From a checkpoint of a small transformer trained on Wikipedia: rotary positions.
MLP neurons of a small language model. Each row is named by its layer, matrix (down: output weights) and neuron, and shows model dimensions 192-447. Each number is 500 + 50 x the weight over its row's rms, rounded and kept within 0 to 999. Numbers have three digits each.
After each neuron's rows, "fires before" lists the tokens most often just after its 100 highest values on Wikipedia text that the model never trained on.

L6.down1330:496494485521521495476489452459425442505432499515497547439542500453507486553516532453508472578478457494455554466435452502413496564553504404512514596456436431509474447516437584547417552475550524543574536478529460502428490476444496558366476461523562480560469566544404537470526522500452453522454454555619499533471394481502504540559519535502527541567515471542607471545415550539416467428522476510430575481477498399537569502519444458488503506537542477468397531468502477521602528489475504445611482433490507465513463556485538522493529474515543528515423552590470515473572518519566438542452388473564543489558476486512373608494455577545510459514400544460532507573515429503523459438510485496519513548503411480524551536417665490518556483551532619485571524505498485533558484471564454
fires before: "s ", "t "

L6.down1436:459547467488513493591600491499439538423519540429484482495511411464563423569558538426492512454403549507566565536361454444468397559446545449535475542438484420581499432547491527480514427523506467455474526524442511453542503543461494488510494463448459576481556467568540436549419484497575498552509481619461517486530394435528403403548490487463537583575546470520460575549453444483620448445517493575515449552496533488464575475535400536529392556520543419504559495619479546494531523459546471515437472442536542481485465611549603541522447555485477480511543501489526464462436635568436527430391496519499485579486637476437590522518530421488475484463550492423471457528523549498519439496434414493474510512465557462511535407585518503498485466487521561472501521488445491579577518451426485
fires before: ". ", ", ", "\n", "; ", "."

L6.down376:489490527432403432498552442460575506525554577401479466462446504535461489420498547471490414483519425545506430481600539523456456538504438442440524565527487454502422470452543512511530513474472483542499534497466369442475514431449461419388498527415472565482447593508403481500536494584550590447539497451472491454485468524525518443528512496550580573545497384546564521471411487475566430502512613436464476428433558559546529481509531513436483514492465440429417523476434517502504455486441457387566536489597524457483497496575449423541511470485507474465494420520504480576457561480479555431541473470469457441480495409579492517496543537540592528499527541504422508518544507548407492450469463542472479519675484569512503476458584510479463467629469440469442515555536510441522559540525525
fires before: "s ", "- "

L6.down532:450481507523472441556567586449492503467529587515416525509431545535451466559523412507490595488466472554462427558446545373497468601609549444517516474457506480489523546600465519473531492495647468514491458529510561524511539501528588448602533515526461562492510531516464411511534525453470433502457551554491503510477455493647486470522497534478447542523529556504534500456514453544431430598475493555525483529360462514460551497572443481513429505552586513487491533483460596477393536450487524445641416439520518626542581582597426449421559504580523526518476467550459463490546520566446562476486465451482527506455463405380427457496510512618458496501562570584523551543469426533495555534513482431498498484536576480548499565498430460522520483516529535482453493516527621464452483521457473
fires before: "\n\n", ",", "s ", "\n", ", "

L5.down877:499568442494439508482525417483433460467579497564456492495547552456507496562600420534569458480437506461590467511488522482483453523428492588542546485502450484542504502491626473460475566483554439492563436395476469415519483489445422481443444560570436529458593519597470461500509496455519405538526480434554461536506475457550562461560384549433506452464477504501550474496576563482474445450523450581439460548549501570461421478508555392540508487501531467562515541462505568555525577520508533424567551490624542534500502512540484473439489571479454614474556522443471496603429381538504534488551415469551569577443441373511515411562507505575466532507428430568591538557578426503486548513476457466387457507416546545486570547490531543540467548453630470536445557510523529416511558518497514
fires before: ", ", ". ", "\n\n", ".", "-"

L5.down723:573481475445515442494509518598567532501556500444536544518510482452587530437444499500530416542514584494618462538437398463549384495464487536612434552518461611423488523476545473524498498519532515510377492568494510518452456474548537491628619482453519470472496520527536446477545500570563521515437513512419424459486458527455371494533497536601524550513522493477567507519530534522532526427475443472599476437416623490497513514543509439511450542455497511455488407462523413473544533472535506511572485553479529638601474522455445494553579466494359406457493624507489461511481565512518417444508502478468533497534499522532405474576515540608530488418451512473526607546567427466498536477586500423575486517438436555573442435499613489562527477494653568414493474504515482487525537470440503
fires before: "\n", "\n\n"

L5.down85:544573478495516549524468528527487506609535563448485525479452522505559404509470512496573427519513522505546478490499475462525521486496577534467532499507522503517551521540496567470586414501494483581422555557470476554564436525548553511462496551476438571520494501516581562542423517523484482520491510446521433505388510475564573506471580505524619497564512498553436495409494557498459548466495495495469565485482521538589495476584547479490451594472475417452435477495483580492507492505516471551467479501512483481484541524478516563420554495541469578427443490507482495484565516494496466452530410532482563534521514474512583460567388521486471532466483399484514531459450549491512522471519448569480519494473534452494550454588522462467576510506451498513554457433505546587500494493566565
fires before: "\n", "\n\n"

L6.down1214:506493547413430503540524465528500527502559494460598517522392500487511496511483548538522514455514472580446522550512463540450498477489560552461545483493502498562584438513532434545554421516426648528463657531493473536413554469498521431506423508536615520568491544516469528452593635485426536528537516474504497500531445545451515473580449530537605498526471515569489539355492543513537544483480472523530546499504570525477531480439540497509507581545499481468482579498457503515489531426612503520497485554498591480504551489539512487437583438504524461493575585454510450527485446559547525514469506511509520505518516526509480500560379545469538365445415436464478444491489478470491605533540512454529500372507582424490554510460469463501477473478563396477576467538535548496448398501480535
fires before: "and ", "in ", ". ", ", ", "(", "\n\n"

L3.down1172:439546491459484544457468427403488413552497506554431467460479526529542540531536558572440490508486509502508434548486611441592575538518529414560579546466492497552520488464500457465447457549540507531490451468557519490418459523606556460465509593433479451437458479508455576501479529542435419503518533533609424529374482561481390518525542516582459509574501548557570499422558526555522458554506583489521434570502530542553428527520613422457562448523510483521436475482497438516518424538470370498604403493472524452418411496492498535464525443439500502424454420475456552529460537557491458496470504415486501467539490535530478507491589504432473566399470506461569456540596533466448589567570554548466497431533527455486500520485459423592467477593543549449505512490438521449441499429495510
fires before: ". ", ", ", "s ", ".", ": ", "\n\n"

L6.down659:571572448511488527568484516506488446461488480499537509435466536495605497483495507611421524499592608397482510559389481511497513519472480538473519493450491545554450592521566537390505499516534539500466520423436539494492552421509530564519485498522417528467470536524537490446525512535561494531448548418497420496517592478576385444518548517483520489524558446526424463574512573474517510482567445492452510533499509448515487496532410527527577524570513524407445474513456480477475458575571422497501479614491408565508520435548421465524595413507556514526508535526511555482536488542515527519491469549515476458554606507518459512492320486466531580574424508457425609509482510514601485495499520544501493589485473438558468505557500571540547606580535505403460386478526476533476540541499500
fires before: "\n", "\n\n", "The ", "He "